config.toml
hidden_size = 384
hidden_act = "silu"
qk_norm = false
bias = "all"
parallel_block = true
lr_head = 0.00591
max_grad_norm = 1.0
MLP neurons of a small language model. Each row is named by its layer, matrix (down: output weights) and neuron, and shows model dimensions 0-127. Each number is 128 + 24 x the weight over its row's rms, rounded and kept within 0 to 255.
A block is one neuron, or neurons of one layer that tend to fire together. After each block is what it responds to, as a language model described it from the Wikipedia text at the highest values.

L8.down48 [118 131 156 106 126 156 141 144 137  99 167 155  85 122 171 153 116 147 106 106 165 132 137 138 177 141 106  89  89 123 147 127 136 171  88 103 132  99 154 149 162 143 135 124 150 144 125 116 141 151 106 104 104 104  99 157   0 121 114  88  93 124 161 141 133 132  60 131 124 121 106 159 116 102 139 125 137 133 112 116 123 150 100 110 139 127 129 130 105 131 176 106 122 113 111 125 106 141 140 142 148 142 145 118 110 143 145 100 128 115 136 122  88 150 155 136 127 122 101 125 129 100 130 149 123 111 133 127]
L8.down177 [111 125 155  96 158 106 146  88  99 138 113 121  92 136 163 105 137 137 163 162 109 120 108 177 105  97 148  91 129 164 121 140 116 142 150 130 140 151 106 117 150 146 122 156 102 114  77 115 128  75 120 130 114 132 110 134 133 153  97 122  87 148 101 127 108 163  91  91 114 104 116 131 134  78  92 156 160 100 102 128  96 122 147 104 115 139 149 158  98 103 172 129 115 139  88 148  84 122  69 114 147 105 129 131 134 108  79 113 102  84 138 146 171 152 108  87 115 130 144 135 138 190 130 150 157  91 132  99]
L8.down260 [124  85 111 125 104 123 179  89  83 120 157 127  88 180 141 148  99 126 136 107 126 187 128 124 112 148 105 144 123 139 141 149 158 110  89 109 134 187 112 113 116 120 113 157 141 125  93 140 156  99 116 126 115 120 144 153 194 159 128 159 126 132 129 125 140 101 162 104 133 129 143 114 167 118 106  94 132  73  77 110 147 137 152 108 127 147 109 154 151 117 147 164 115  98 148 152 171 130 148  78 117 150 148 127 116 140 124 139 108 121 139 166  79 144 148 105 147 142 146  88  93 164 148 146 123 162 129 134]
L8.down354 [153 163 155  99 120 132 104 156 151 136 130 130 143 157 112 151 144  85 147 147 127 106 149 159 121 147  87  99 150 129 135  59 125  71 116 139 158 145 147 143 135 104 148 154 129 155 144 104 117 115 142 134 119 138 160 102 149 147 126 137 133 113 155 127 150 158 162 132 141 163 116 133 143 146 132 150 165 150  97 159  93 111 159 137  91 134 123 131 139 110 168 106 172 134 100 149 147 144 171 145 130 123 149 122 127 114 139 168 107 150  93  97 147 123 133 143 114 105 124 126 169 107  89 149 147 136 140 157]
L8.down358 [156 114 108 130 137 157 118 160 112 132 144 128 153 110  78  86  98 125 151 163 194 116 106 128 126 124 130 139 117 112 109 131 100 155 158 114 124 128  89 107 129 120  78  97 161 133 150 176 141 153 154 109 138 153 113 123  85 143 134 114 110 129  91 161 130 151 103 102 150 123 110 123  94 114 100 127  93 174 145 146 148 151 132 113 143 105 118 135 115 138 113 165 143 119 145  86 160 104 106 139  92 108 122  94 135 146 122 101 135  93 183 106 131  93 131 133 119 119 149  97 106 132 136 137 133 144 139 133]
L8.down497 [141 133 134 125 156 179 183 149  92 106 124 116 116 130 122 102 126 133 111 150 100 155 111 145 104 146 195 144 100 155  99 141 147 122 117 124 131 149 121 152  87 152 172 134 203  84  85 124 108  78 104 169 118 125 162 166 138 159 142 115 101 136  63 109  98 124 146 139 159 148  99 130 142 140 125 128 117 162 148 109 157 101 171 148  89 139 172 132 118 157 109 128 134 113 118 130 129 114 110  94 126 150 112 122 157 116  60 120 151 114 158 142 117 128 176 127 169 104  91 142  92 108 117 138 158 109 166 115]
L8.down697 [119 171 117 123 115 149 123 127 146 114 102 105 105 141 145  91 138 202  92 137 126 101 140 114 172 119 136 150 115 116 161  98  91 139 120 124 131 127 131  92 159 133 112 158 127 118 161 106 102 137 134 166  97  98 145 107 159 134 103 172 184 137  83 126 118 168 197 128 134 118 146  88  81 119 111 121 118  90 135 128 138 141 142 100 107 120 176 116 170  76 105 122 137 118 137 134 136 119 118  95 128 116 146 143 158 113 134 220 135 149 106  79 157  96  74 105 128 116 109  89  80 133  91 127  98 154 122 148]
L8.down763 [161 120 135 151 146 103 122 123 125 158 149 166 139 179 124 128 133 139 100 137 154 120 146 127 150 130 103 126 133 134 132 123 166 156 171 142 113 132 133 173 127 145 121  94 119 149 127 182  79 113 147  84 123 131 149  79 112 156 131 135 156 126 151  97 153 114 141 154 154 140 128 123 115 136 137  82 120 188  64 101 124  94 143 141 135 111 136 108 153 152 109 123 119 164  94 139 116 114 146 117 170 140 135 116 156 106 144  93 150 147 125 164 125 101 144 143 169 132 137 167 202 141 135 101 123 157 134  96]
Description: Surname first token

L4.down613 [120 134 136  68 119 100 165 124 200 112  92 156  88 147 130 163 134 121 119  83  89  94 114 120 127 111 124 112 154 134 159 176 142  96 182 137 146  94 107  91 146 115 105 160 141 130 132 153 165 147 129 150 106 178 112 137  96 129  99 124 131 114 144 163 152 125 137 101 126 161  84 181 182 158 107 112  93 111 104 159 115 129 125 124 104 119 122 118 129 110 133 170 102 131 130 125 120 141 129 135 111 143 150 102 122 143 187 118 112  99 132 143 106 114  93 114 140 143 147 102 138 133 129 138 124  77 129 177]
L4.down693 [136 124 107 117 108 127 169 116 172 141 146 158 165 136 149 112 119 135 138 142 162 124 124 114  84 145 102 130 137 148 148 157 170 104 125 147  96 163 115 116 132 133 145 139 117 127 162 114 162  98 106 126 117 134 131 150 137 162 136 131 137 116 136 151 129 143 153 138 131 175  97 164 184 149 136  95 124 128 112 128 129 109 171  58 103 131 127 121 162  79 111 100 123 118 116  85 121 124  89 152  83 132  92 171  78 138 159 139  90 116 122 159  82 107 146 109 130 125 101 105 102 111 145 170 154  69 153 164]
Description: Word-completing suffix pieces

L4.down282 [141 149 111 130 152 107 128 206 141  78  90 163 153 128 136  87  99 134  75 135 128 121 142 155 120 148 141 113  75 119 139 162  84 136 131 140 122 116 144 128 100 140 134 180 167 132 155 137 131 171 149  84  71 149 101 155  74 147 115 126 178  86 118 166 138 162 143 123 156 125 133 135 127 118 119 134 120 141 126  92  95 115 123 125 130 102 146 122 146 134 131 148 138 110 105 164 102 136 152 157 140 139 145 163  81 114 157 108 114 134 142  84 144 151 125  79 120 135 160 151 142  81 150 155 152 144 108 151]
L4.down450 [135 149 115 161 156 145  96 105 106 149 150  96 153  92  98 119  97 103 136 105 141 125 112 142  84 137 149 146 132 169 162 150 105  72 131 162  93 132 146 114 139 106 116 126  90 104 125  84 104 105 144 145 142 119 103 109 114 118 112 113 146 116 140 119 143 152 136 163 104 151 185 148 113 100 152 144 140 117 143 141 145 163 143 134 114 118 126 128 140  72 129 140 118 107 124 172 115 126 165 162 125 164  88 125 141 115 125 146 126  78  97 159 136 106 139 110 180 192 121 162 103 103 178 138  80 147  97 112]
Description: Formulaic Wikipedia boilerplate

L4.down400 [116 141 128 137 127  85 177  86 105 199 154 127 135 128 132 171 127 150 152 157  99 121 123  99  92  72 122 135 136 155  80 129 120  88 149 151 145 186 150 126 110 107 116 145 128 144 139  85 119  75 138 149 135 132 127 106  76  95 117 136 118 100 154 152  91 125 144 141 121 124 121 129 105  99 129  99 126 115 135 144 107 152 134 113 138 146 107 101 155 114 142 127  88  85 109 118 134 159 119 100 156 115  97 152 162 133 146 148 120  95 125 108 102 109 164 158 145 122 137 143 133 153 106 134 152 134  83 123]
L4.down746 [155 112 133 130 101  98 108 158 113 138 122 120 157 143 156 164  85 119 122 135 124 129 150 138 115  96 123 105 135 120 152 102  99 152 127 160  77 119 150  95  89 106 117 137 111 116 137 112  87 109  86 160 153 125 123 131 185 160 132 126 115 161 109 148 109 150 108 176 156 159 127  75 160 156 113 102  91  82 119 138 106  95 105 132 124 168 110 101 122 145 151 162 145 111 103 115  74 142  92 100 147 147 128 115 132 116 113 130 124 157 108 128 147 155 155 130 127 147 159  92 115 128 153 139 102 107 119 112]
Description: Mid-name tokens in titles

L8.down12 [121  67 102 163 146 125 143 155 133 124 117 101 120 178 116 122 145 126 123 104 147 100 150 115 138 140 147 122 144 141 115 102 113 130 146 179 116  87 111 163 113 135 156 115 116 119 116 119 154  71 135 131 132 124 160 104 110 146 141  91  99 136 130 110  84 175 130 148 119 118 154  93 154  92 170 107 146 143 124 121 158 172 144 150 110 100 131 135 134 155 155 120 157 123 128 113 127 141 139 111 118 106 121 111 128 121 149  90 146 105 109  68 175 117 123 124 111 124 141 145 135 103 180 148 149 120 148  84]
L8.down432 [119 151 143 154 169 125 127  78 115 140 119 116 141 132 115 175 160  98 103 128 157 119 120 119 155 149 152 180 154 140 123  66 121 182 137 133 151 108 124 129 111 122 110 151 118 121 104 156 141 138 141 163 133 125 126 141 147 138 119 114  94 129 135 132 176 168 100 138 131  95 156  77 123 138 184 122 106 132 107 139 122 133 199 112 154 112 150 119 141 145 146 105 139  98 116 125 193 151 188 171 106  85 160 136 138 104 163  61 126 103 141 103 123 137 125 112 129 143 141 144 119 135 132 136 122  84 154 127]
L8.down519 [124 131 108  91 156 166 121 147  98 135  85  73 123  96 126 161 100 131 119 148 128 112 121  89 138 119 110 109 159 142 142 150 158 126  90 144 105 116 149 165 156 135 153  98 140  87 138 167 142 116 148 103  96 111 123 105 120 135 131 125 133 137 121 131 130 129 142 151 146 121 156 145 119 122 124 131 143 138 110 127 167 100 184 133 168 123  99 112 124  93 136 124 103  97 118 132 135 155 122 117 140 120  95 151 142  89 150 139 139 105  71 107  89 130 127 130 175  75 166 120 143 131  82 147  99 111 127 142]
L8.down534 [ 82 112 138 116  65  75 152 152 151  74 144  75 131 170 160 103 112 134 118 123  63 143 103 155  98 110 127 120 137 145 124 126 130 124  98  94 155  94 106  91 139  95 114 138 103 127 106 167 168 128 152 108 144 153 131 120 153 123 119 132 132 141 160 151 133 126 161 156 141 135 154 142 121 109 108 161 104 166 188 100 135 154 136  86 113 129 163 111 109 129  98 133 128 139 107 125  91 104 119 106 164 148 138  99 130  74 182 170 106 141 146 143 124 197 105 154 130  96 107 112 131 105 128 139 148 127 135 116]
L8.down582 [114 140 121 115 140 174 137 106 128 132 130 113 137 120 144 114 128 160 147 131 113 131 117 122  89 155 137 134 104 119 128 147 172 154 133 170 112  87 134 100 109 159  61 120 143 115 134 130 105 135 151  86 153 142 142 141 133 133 137 110 150 132 117 149 176 153 122 157 141 167 102 127 137 140 104  95  93 161 114 103 156 159 131 124 141 129 126 118 158 105 154 142 183 151 135 160 133 138 117 104 161 141 132 103 124 125  97 143 153 154 137 172 142 122  98 118 149 100  96 111 149  95 127 128 119 139 108 149]
L8.down707 [137 129 147  97 137 148 156  91 135 163 126 105 145 121 129 133 131 161 140 151 163 134 144 132  98 111 128 118 144 161 137 123 110 115 147 169  90 132 151 152 109 166 109 149 139 158 146 136 131  82 106 131  99 142 115  83 185 139 178 133 167 129 149 145 160  99 155 163 131 123 134 125 143  96 163 120 133 118 147 117 148 133 119 133 107 160 117 140 114 106 143 160 128  89 169 105 117 149 115 154 119 119 114 110 125  77 137 157 109 122 149 184  95  87 119 135 142 121 147 112 120 112 164 142 102 119 137 116]
L8.down719 [ 94 143 106  98  99 104 114 139 120 130 122 131 129 140 130 157 157 116  92 110 120 147 131 105  86 147 168 170 148 114 138 141 148 126 147 115 141 120 112 101 150 141 116 110 122 104 153 137  92 136 133 104 137 150 112 111 142 120 124 131 110 136 100 147 164 136 132  82 161  80 156 174 177 108 142 150 108 100 133 129 134 154 173 107 136 151 130 130 132 112 144 124 105 137  98 147 103 151 127 168 106 169 123 127  83 145 117 117 128 137  68 121 128 133 115 149 114 167 132  98 102 108 148 144 119  71 112 177]
L8.down742 [158 127 136 172 121 148 100 119 115 121 146 125 121 142 128 137 150  98 174 166 153  91 168 140 129 129 159 107 118 136  95  98 138 143 147 159 128 147 153 132  87 166 126  93 133  89 101 144  70 109 133 138  72 121 108 115 167 161  98 113  90 178 107 104  86 136 151 120 118  98 146 152 123 118 110 145 163 131  94 145 133 166 114 116 121 145  81 140 172 171  90 102 131 156 112 141 108 133 137 107 126 156 152 114 140 130 112 135 108 113 121 144 144 102 105 110 147 184 121 123 125 135 148 160 150 167  95 126]
Description: Start of abstract complements

L8.down113 [ 82 126 152 135 131 139  96 116  91 156 113 155 147 178 199 100 131 142 103 147 137 138 132 146 144 128 101 111 121 141 118 161 132  99 134 154 128 159 182 126 152 127 135 127 113 155 142 156  98 140 141  99  95 103 145 151 157 152 132 158 156  90 115 146 119 143 101 149 122 132  94  90  92 136 130 112  74 116 107 150 148 144 114 103 132 134 163  82 143 130  83 145 119 132 125 114 130  76 139 157 117 123 145 151 136 126 144 109 117 127 105 144 155  98 144  70 120 143 156 148 111 144  82 166 123 132  93 126]
L8.down304 [134 180 124 156 126 177 158 167 115 126 127 102 177 152 116 153 145 119 121 167  95 143 121 121 129  92 138 152 117 127 141 123 153 125 132  84 132 151 126 122 145 157 141 161 130 136 130 113 130 125 173 112 171 125 119 102 185 138 123  84 103 153  82 160 110 123 151 137 144 156  86  99 162 121 146 114 123 131 157 131 116 126  98 160 149 110  73 136 150 124 145 138 150 124 119 129 129 116 106  86 115 135 127  89 161 132 156  60 175 119 121 124 101 140 125 164 110 146 134 136 105  71  61 143 156 173 125 123]
L8.down489 [101 120 131 123 109 147 141 148 141 142  98 150 134 175 104 111 145 159 169 110 114 133 141 154 143 151 133 160 110 150 136 147 152 131 127 153 136 161 121 154 117 123 132 106  87 142 169 168 125 111 147 101 127 147 152 143 183 116 139 119 102 165 148 107 119 156 129 130 140 153 160 126 129  90 143 159 130 103 119 123 143 127  89  98  99 145  94 104 151 153 140 139 113 133 150  85  99  78 104 122 136 101 144 153 129 140 165 213 119 152 138 129 107 146 141 116 195 165  75 189 140 122 138 142 126 122 135  87]
L8.down599 [115 110 123 129 157 151 139 119 133 116 173 151  88 121 144 124  97 147 141  90 158  72 139 126 108 120 143 111 136 123 114 111 159 124 143 129 102 183 115 137  97 133  79 129 148 130 151 142 125  99 142  96 119 141 119  56  76  98  95 157 137 146 137 110 101 143 139 126 126 136 105 130 167 182  93 155 172  74 154 111 106 132 136 153 100 127 134 158 136  96  92 105 167 117 159 147 112 139 134 115  88 100 143 114 114 105 167  77 122  99 132 132 129 138 106 154 137 126 136  99 164 154 136 127 120  85 136  78]
L8.down637 [124 134 164 134  86 138 131 112 137 107 161 138 131 152 125 155 113 107 156 170 115 121 170 151 139 133 143 165 147 140 117 122 159 137 126 102  92 107 107 120 134 128  98 162 139  93 122 158 158 144 148 144 146 105 136 103 230 166 179 147 116 105 153 109 132 105 160 155 135 118 127  81 123 115  81 139 131 115  91 159 158 132 148 141 123 137 119 120 161 130 168 147 145 127 104 121 129 105 117 140 102 158 135 133 112 117 105 105  92 108 118 157 135 136 122  90 111 125 124 121 132 165 146  86 116 121  97 125]
L8.down724 [105 122 124 146 148 130 118 112  83 145 123  87 115 170 161  91 114 135 144 127 110 116 130 132 117  99 162 104 119 138 117 131 139 130 135 131 118 132 118 118  95 172 124 116 152 141 150  81 140 123 141  67 132 147 114 102 122 146  97 133 135 122 156 132 139  80 113 129 154 113 152 142 122 174 111 146 122 160 132 117 124 137 131 160 149 147 127 141 125 140  96 143  94  98 120 135  92 135 120 117 125 123 118 131 124 131 105 139 107 126 146 170 168 114 128 176 105  90 134 110 118 107 122 129  86 122  85 103]
L8.down745 [ 88 122 147 134 192 144 134 129 150 125 169 152 142 121 162 114 117  86 138  97 147 130 132 142 129 139 126 168 121 102 188 135 119 161 103 128 109 140 147  83 108 115  92 132 128  98 139 116 117 116  87 146 105 176 148  90 143 100 127 157 107 131 100 107 173 120  94 152  96 139 125 110 148 114 131 114 150 134  92 169 148 116  87 102 133 162 152 119 129 160 155 133 162 136 138 124 144 143 187 125 142 124 122 123 123 108 117 112 143 105 137 104 136 114 131 137 150 137 130 130 101 100 133 105 135 117 142 160]
L8.down748 [ 91 104 140  91 138 169 132 132 119 119 125 155 135 110 140 117 138 148 183 140 146 122  87 141  66 131 132 158 162 138 134 131 113 105 153 126 151 104 100 117 143 162 135 132 125 129 121 155 103 165 118 120 114 144  97 157 186  83 122 138 151 125 149 140 129 151 132 132  88 145 156 142 189 134 117  90 117 119 140 148 124 109  95 145 143 133 151 130 113 103 136 113 105 129 103 110 190 150 124 118 147 118 140 130 124  93  86 131 142 100 107 151 126 143 137 172 164 146 107 111 111 133 161 105  70 139 114 143]
Description: Separators after digits